From a checkpoint of a small transformer trained on Wikipedia: 13 layers, 3 heads of 128 (1 for keys and values).
MLP neurons of a small language model. Each row is named by its layer, matrix (gate and up: input weights) and neuron, and shows model dimensions 0-255. Each number is 500 + 25 x the weight over its row's rms, rounded and kept within 0 to 999. Numbers have three digits each. A neuron's up and down rows have the sign that makes its largest values positive.
After each neuron's rows, "fires after" lists the tokens most often just before its 100 highest values on Wikipedia text that the model never trained on. A number after a token or word is its count.

L10.gate179:488487536477499505475474497469456495536529480491511478468492509523519462454461476535561493524498508505478509467525511492457503504481500518488480517492488497539520509506494470491501504446446465475524497498501499519479493488517483482523494481506491439486453513508503496517521483485485487501457507405470444503494498475477524522493500551506489513484499486534483466499533488527510540467493484505494511485486447479508497417493534530501467510516457518515456514462482517470507509547502493495493509474512511470490525526482513519493518509525495491516472488509500507509459459524503486580548513508475484488532556507499510506479478559427494465503477513530508536516517490511474519509501454458480505571495528538485517478501469523495513470517508463466515499495494517469512528518478508
L10.up179:499480531437479478489509494487499482500499524518487483496481481451515528484515495477513501498542501493489464562552482470485503500467486515546476523539528531483438480474525537526499520478521527522491553544478464481533486506505508511513497498544524514502460476513521508511503511477494476504477520504513507467524471477480518484533486494525568502484487525488531500487481467494495522492489461448529506521491518523518490464470512472495532531502468504519440472490498505527538538508515449479496487486518507497514530522483525492448493485482493502465523509521539492531486477459482502515500524517470521489481495497481516518495504520511460499479482518496526550522494507498451507551503497520484483517477517554494500489554498522500489540504501510507470476491486529490582483538485491
fires after: "| " 36, "(" 33, ":" 11, "×" 4, "(−" 4

L6.gate492:460474498471479482511446467535509516511449526518521517481475526507487491525512498456493562500522538511526468499522524515507511482513506492509510487530527497483495542505478511536513504482491528516504499492486536496501530510532513483535496497495560535561530485479487502479527499495533491491510405500465521447497488556549541524513519462516530514481479479516508474508510468507451490497514494519511479512510496485476466557457488517498524502454462477512512477561468506473516512527486513483481543492510481534504477485490470505479542506482481501501491513480461500508473504481537519565552506502513484551461516530509513507501489544504529491476514523511478512521532530470475499500516473488509521492467495487498511524521465481490510510464484480515472501555513510533506492491553518
L6.up492:493454518533482461473497486515528509490521496505504512510519534520503477537515463481476467482517501444548479466507487481493488479506498488503528509504501498465540475485502519531489534456505498521491481492500550474489498536482548478500467477493527499521549545538508538481501523504509510457553496458509528523521459479479486515527496568476488464533466490483492483485510505509500531512505473539504434498504498454480524498495473458542525489534515526571516543498505526481511505486530509459476491484507476523502479495512498459455503502509538549516517525482509477498498498483492487507514502499525522523511517467529482536500473472523487535518486524524471513501503486572500533486500519485472460530519492502505561493496496503533476563532555511523517483497488531506509444495474496
fires after: "| " 48, "." 14, "+" 12, "0" 4

L5.gate451:466501507499504519501493515538489503538509470530558501515489512532465490494528495546467519519453507545482527529489521525530515533507487520498502533496494496515492486542487500499538479520497471478493456464534509509491526490466494483522525523487499499533499557477560455488466498482525477518502466454480513499511529531494442513503543489517538468534513463478494484497464478477468479470504497544479485489494448500537489462497498493476513477497445534496475486532513478531501532489476562483491499480516489493493486493531498495513484489538474466505444523483522537461471521527515501530521492500514509517524548536436496494499531471522498506509529525492535517503451529464463516427500528528503544525489487527481517471518524496483466477523538492530494517480510491512499502485526482
L5.up451:447514482538492504465502498511527513472451576492505523542448523508506498515505506535503509447531511495494542505508509495510464495469468517514516502504512518518481521542492479540522514518484514513538571515521424557498541490522503464482470516517520505489453499530498467522505501526490495466447491518511495522447511540532515501517473466506484500477472512524473472459511504469523502483450523497471498489489525505521536509488505511515454499475486435452510512540480476506517510523506506491502484503507458488531474556513500475520530496462500509483441511539493531522520503508526502488550453504507520526479494484514509517513532511541511472459494479483488493479512509499494485479458510531479513502500538526495459522510489474511481527532517463515496517440493507484522523509489480
fires after: "| " 46, ", " 11, "." 11

L9.gate161:510507508496501536494530531543541462487493490460504461527497515503505511491517509487510490455518502550501514491527433469524519474516509511544514505464549515494457521520480530507488472523513491506496522525545494532458525500499507489509483521480516472505496481488476518498488513454486478488483470465454510502495532464496509449484533491507486519482462511492525536488509491482537518571551502470481532488481514508516509499490483567511476518505508481566477508542493513479461467498502540487468531477474501488519416462524452530492477486538529493517482492510469487475466497544530491520528487564533507508523479501488501542495515509485508482500488472516493528480539485464496498482476529515498521486494464521537484446495544502489484481492509471539515511521488478484508502470480496
L9.up161:552490515433513554484476521514514473497509486523526516459481483538491468509531518467482477482460492508474513466465521510523506530531479505488454484506499537541498506485504481526488506497475489497501533505523502453496499511514512481540545486526545481522508525494520572518453475488489482521490494456503463532502523504441499466498496501505520504495520493559485493456540511477481484494522517482515507491470441515498509522516479449494493448486516486521485500485481530505517498514465510498527532503491508520547494486508505508466504485499504492498494508533519535511466510531491472459511482567491495443509454524505495479541487437502498532473547497505476490514487512462504503552488488447516493551427519525521557456505528510487477492489519465479495472505549511465532511453503501
fires after: "| " 33, "." 30, ": " 12, "(" 8

L9.gate205:507511484520479467489510477530519470512525454495512493543499566486519528471461482483527478525501501524501502490510493514536533472541480530542513494483526525516501490474510515478533481522529494520473474485474484499489501482516481459463514489468501469521514527461502539519501550516470524539529508467510506486542505510507506524547511510540527532478514528538541449523471510539489524505494481527476488490462479531503516479499514503496504524495475486542466510551466480516519506518524462532504488491500511485498539550502540508512468496504532469496491490466491523498502531499565522559500482501476497494564522517496522477498498529496450474538475503500509535500461516495518530556482546533486518490520506516476539529526538520444484535492465478525511496445468527501466512510517445
L9.up205:449480501512510490441508506543501508546551444513522443487502523504480526525519448533510499492558506520473486510504500530503432491505468524501510499535472523505490516520500526464511512511504497515490530505499455529474531492472563533492500503516539495479490540474483503474471500498456481497503495481477500517472453562484535533517563521546534515502481482511487470489492492500511509514491532509450509477489467508496528462541493472469512475507488551514496494503488499490511540471482501547486517482531457514499530456482518507457514543516468506525480521492456491478442508524534539534471497452543459465487513501518515520489502478499464530533500480503511468486429464482494501532490539522498536513513486502472487532501493489480524485490495472511524491468445503495477495455470492
fires after: "| " 26, "," 26, "; " 10, "(" 4

L10.gate595:498536513468493517525453517480513474505495529507496504509507532472506503468497481489514508542489473514473505488479487545515528522504503509537539496499496534530463453503491485515520488541515478504532459519500515540499505428512500482505512467516515480534506475496498486502492464470513483499493486425475463486469532481507427505542514477488503507533504471471487502481497464465492583484524500466491556471491488518465508461532493498504454527492536514531494524490522488499468526563527523520478486515493507472498502476478553496482500544563531489524485497503509465476470511503550482533513468514510550500539500507504473483462497510531492475486474455474510523469541520491462510485470537458510534528502475515498506505511509465517510426498497532521528507492461510504496474504503515
L10.up595:520514492428464491472523469474500525545514508495460489517455496501468428490472498526498487506479504542488546520481513487512472520511493533492489542501493480514483480474495527464484503524533440501476485494492473466517479507569519457506529518549500502490436521525472488465530479520482496480498491470507512486515526473472480500498482464535523472493518477494496456507499516473492481539493506443425549534450478510543504497476506484475485483493476526500465502498490503514478480478470525496506451494451499484499537521537480460551541527484470502484555481528528485507506452461486480504562525537496502518528483516537513502505510538503514513463521504494496502505543551463463471480482492446531483492503541511521509490529512525460519505531529534512478500488537515491549484530526499
fires after: "| " 29, "," 26, "–" 4, "." 4

L6.gate756:481466483456508511492488521500524474485463516509533496542497507536518487549545458461479543504505496475519521469522553474513510431493521533491538535523518516491493476499499510516531493497495510529518520541520500506464537528459491484518483504498487515497513489463498503490512489485511464470550519487501534490452499513478486525498475486473499483505515491507525456525507489499437484498492523538510476506541483486487534509485481521502487538518481502525479474492473478493544545481483489502491480462490519499512476482484434520502518516501520526483480547495500485477487489456494451564511493560548508477506505450515532517486515504509513539497489527513487504528480519552510546477452502490471536531482517483473518503543528492496503488514525483510556508465462487534525499535498511
L6.up756:465458445498487453495507502509528540463486483519508510499511531520525466531470479452488501472533472508522475498557502499449480499443544463526514469559519468490544485495518506484498481510517491507472513503504512473471542544488473494460504483446480500529526481487498562507503465537485457495496456470526542473481517485513485521466508490494527464559525536522501486533528532487565479517494522526537500513494521479481485489490507523538479533513517514520461458499482476484494519492516509518513463515539520519490542484510511486496510539516511541470523480481490528502459515469510476524543533508495538482533493491494545516491516537496471522481480505493483562531508522496482482478492467496541482467492491493477513505522488521476510460507500480468521491496565497502507528494465516
fires after: "| " 71, "." 12, "+" 6

L10.gate535:452496499513519525562532471529531514512491478505517518543497499509515505455516481511517485478497531572478483514498491509497518547522483493546543503515551547507515443485485522501505454521507537520489478488519488502489502526509509521451495484496521497577499499444500500520502549471520527498528510462487504473468533495497414506507462497445536518501471487535514497466502515508474552491526491514478514488522521531506515487513466499493492508496493511495476464521477513524502475490573488522485454430492528519473549519492511488479481527494503458495469527498466476505489490520539482521498492506476496476517533492428503537504480539479484494509487529492549492504468522491510523542474534493506541526518487500480492477512492499503478489484503518514493532493509490525516493510535476
L10.up535:488524487545487510516499491512510487494519501526514501520492485533503507472457465510512503491563552546499514464454474530494487523515506476510589468562502534528492501491509507486517474472546525563524504531515480475471510551516541531475484514476519526533527515475559471521516489534485468500501525458555517508471473491502512499515472525491547509477488493545517488464485542461478530504504507478477531519488510516490550473493485452494512502513515474508522510486466467488511489526541464531503509500526495537489443495541491521478529558542505466487489532494488468528514497527510488527510485517481472490532522519506521485527476518473505507510478502505488494520479547452525494503485510490518486517539488460458523476510547505482502509477506468501527529509517521498493505491542471
fires after: "| " 24, "," 14, "(" 9, ": " 7

L10.gate13:474453497457532541488519519527487462484552497499491497512517524441527509472472483504493506488509456477493539488506521495491466472480496502531441495496486471500466454465491519514504492511504478509510503511496478487428495480477527507477495499462505514503472504464489487468544508474515499514484498480496523499479498490546477476525501490522488501504470537516516490504518505569523482493509476485451490497496474534470511513525528475486465501540527513501475518480480503486512515479525469505486484511493515494505507517463494527523528530529551521489501505494513514496510492538529542529471497512444463512483519530492504491500513546524493489481471427512501561498482515497527435515477515460504524468459463509541502562465484501512489485513461494524493492557486494487528514478489450
L10.up13:475489524481486498527492490497504540483506470481503503501463565455509507510479456506501487431503510476564519498540438516525455502510486481506498487543488507493522520501577512482529545520478495524483474489438483464523515503522498506509507507527485483516512526488512510471482443525484532541488492495488512474454515460486535481506544464519518481497507505490525539520558481508510454556508493503491526486465488486493533516523462505541492506501477526533494497531497478484488505496500462554474546510508498517481505483510483500490489507506536491526497504484461442508450529505524498515508515560508498492511534480529505455459503513507493515547501452465518515495526531493505521513482472515511515516474524509493518477493492478453518508485495516518463506478534500504517473486510490
fires after: "| " 31, "," 15, "Mc" 4

L8.gate806:500511522510501459521446480514516480496527498475493524476461535552487510508448487498497497469538498541529515479520475506507482493537431545536512525482525527448467520509526496526498499531491484500543481476528442514528546467525508506475513517464518483467523497515516501503469496473472502527495479502499517520500477476491536509495515484496485534437465519505494500485438485446499544485496524484481569521464486491536485509518489496474510471495479455554483478516529510480502523477537538498526475507550497464496483537501490513505499444518546504489479515512469497515504508503503523516502488488526519497517503525490486536503486523460498511481500559562483502532484483506526481489510520496516503530518475488495519460526473491481492490514537517551503528455528468494501458491526472
L8.up806:427478512521515503485524476499493483499534462460489512520520518544463492486508474509474488492537460505502530451492503511464500532515473533509501531486459509533532454526455462498539482492477481530538514487486475499482475443495472461559484473512486527525502507508505508501483449487534535503506479479519476508489548504525494505520525503480481480518543515462498436545570475476491489470498521544516491500514453529462480499506481481485504481520534512526492500483518497496522462465514490568515505493523480492508502510474480468466481531503519496519487500508514501477472539517429500519512473509503476499484493500469460475496516510532485496504558524503476504445491498529503519450471516510518512501475476504510528512520497533522503481451499558488547498497502512506524442492514520
fires after: "| " 37, "in " 6, "km" 4, "(" 4, "m " 4

L8.gate894:482518516527478522542473516502479489476521485525519548499543505488461509506549477526515501479494492504531488482517452591484492490542534475507499526495503473521512461491484502516504551511563501514496497491519532535529495511471470460475509479437460526532483514510520499453538502491528545518507480486480497512495545511546459492523480503483511495510536512466486508493502477528495538521490516506492506515531511508518520492497477496511452501496532440535535500478494486514502496492540510508510473493499518491511507495534509499493476505531565475456507463540473452458517533484483524513494517506477492521574503496482473515512500483486520517501539490521467513455527525473517492494476528513546505467510473497521471458479491480523509483513491509534534522454487527523498516545472507
L8.up894:500537486508472505486522526472503444509535447508471514480533421512532500482477477493493489479506500496471506495500505538484512463493541507501502502525472503534498532520479470507495491490506456488511523481505565473519500481500512512500500473483501550501508542450503547480503522483517486511499484511500529458516494481472517518437473500488476485479525523535520524495471534486494487460498494480442511495490502483502521514500511455484497508475537526489538474516469488460495490494519529472516505518480508464520537547508456493495489468527509484495532454519511505495461540474505544466476525454511506496530480460495490542473509516505500534474493516497553523503496497529500496488482513507495485485508485477549485515493529511548539477504510488491468496505531518488529524527467493
fires after: "| " 34, ") " 15, "in " 11, "." 4

L8.gate466:507501506497515476495495545504515509466489514460551529501523498534498500497514526521509511502492488508506547497524463516546483517498520481543490538501544534448517509482484483522532465524478525487464506500504466509506504488488528472511448447470433484507482493522535503483475550492481502511474511479488523520466506506501496513474522505500480465433529497544467478500477455512492511484425501505508517503490526508508469487466517495483485544478482500537476490493522547510529475504522493498507459449475496479485511479465496509499480458478513478496544484517511497510462505500479471547515486539478515491469504488551535485484475506468521495501499506499475460480530486548489555440486485481513520487506497470469510498513517508506538526508471553519550467482420522496509499509513504
L8.up466:527498482508516508482528510498497447494545507509491510509485503514510518474508463487490481478511507475534530527563544523487460493476468507516455523478489478477482525478487440475481514473483477493512477516511453536485465497490520492484504516522543476481511508473532546498490497519498542485432513541434503491493552558492519487503483469449504469489480490485494488472518484486495504449517529539548496510493504514508505509482512467497470524500533510523440457504511536497474513467511494491454507509496547482483491488483502526465512522469509482458548473511510460515510507545479551485513494486524522515522511474494523536488530481528477485484446517479542509493536509526507545488511479507472487528531504504489557504507462534534508478498490495470512501501502506474532514503469475
fires after: "." 30, "(" 14, "/" 14, "(−" 14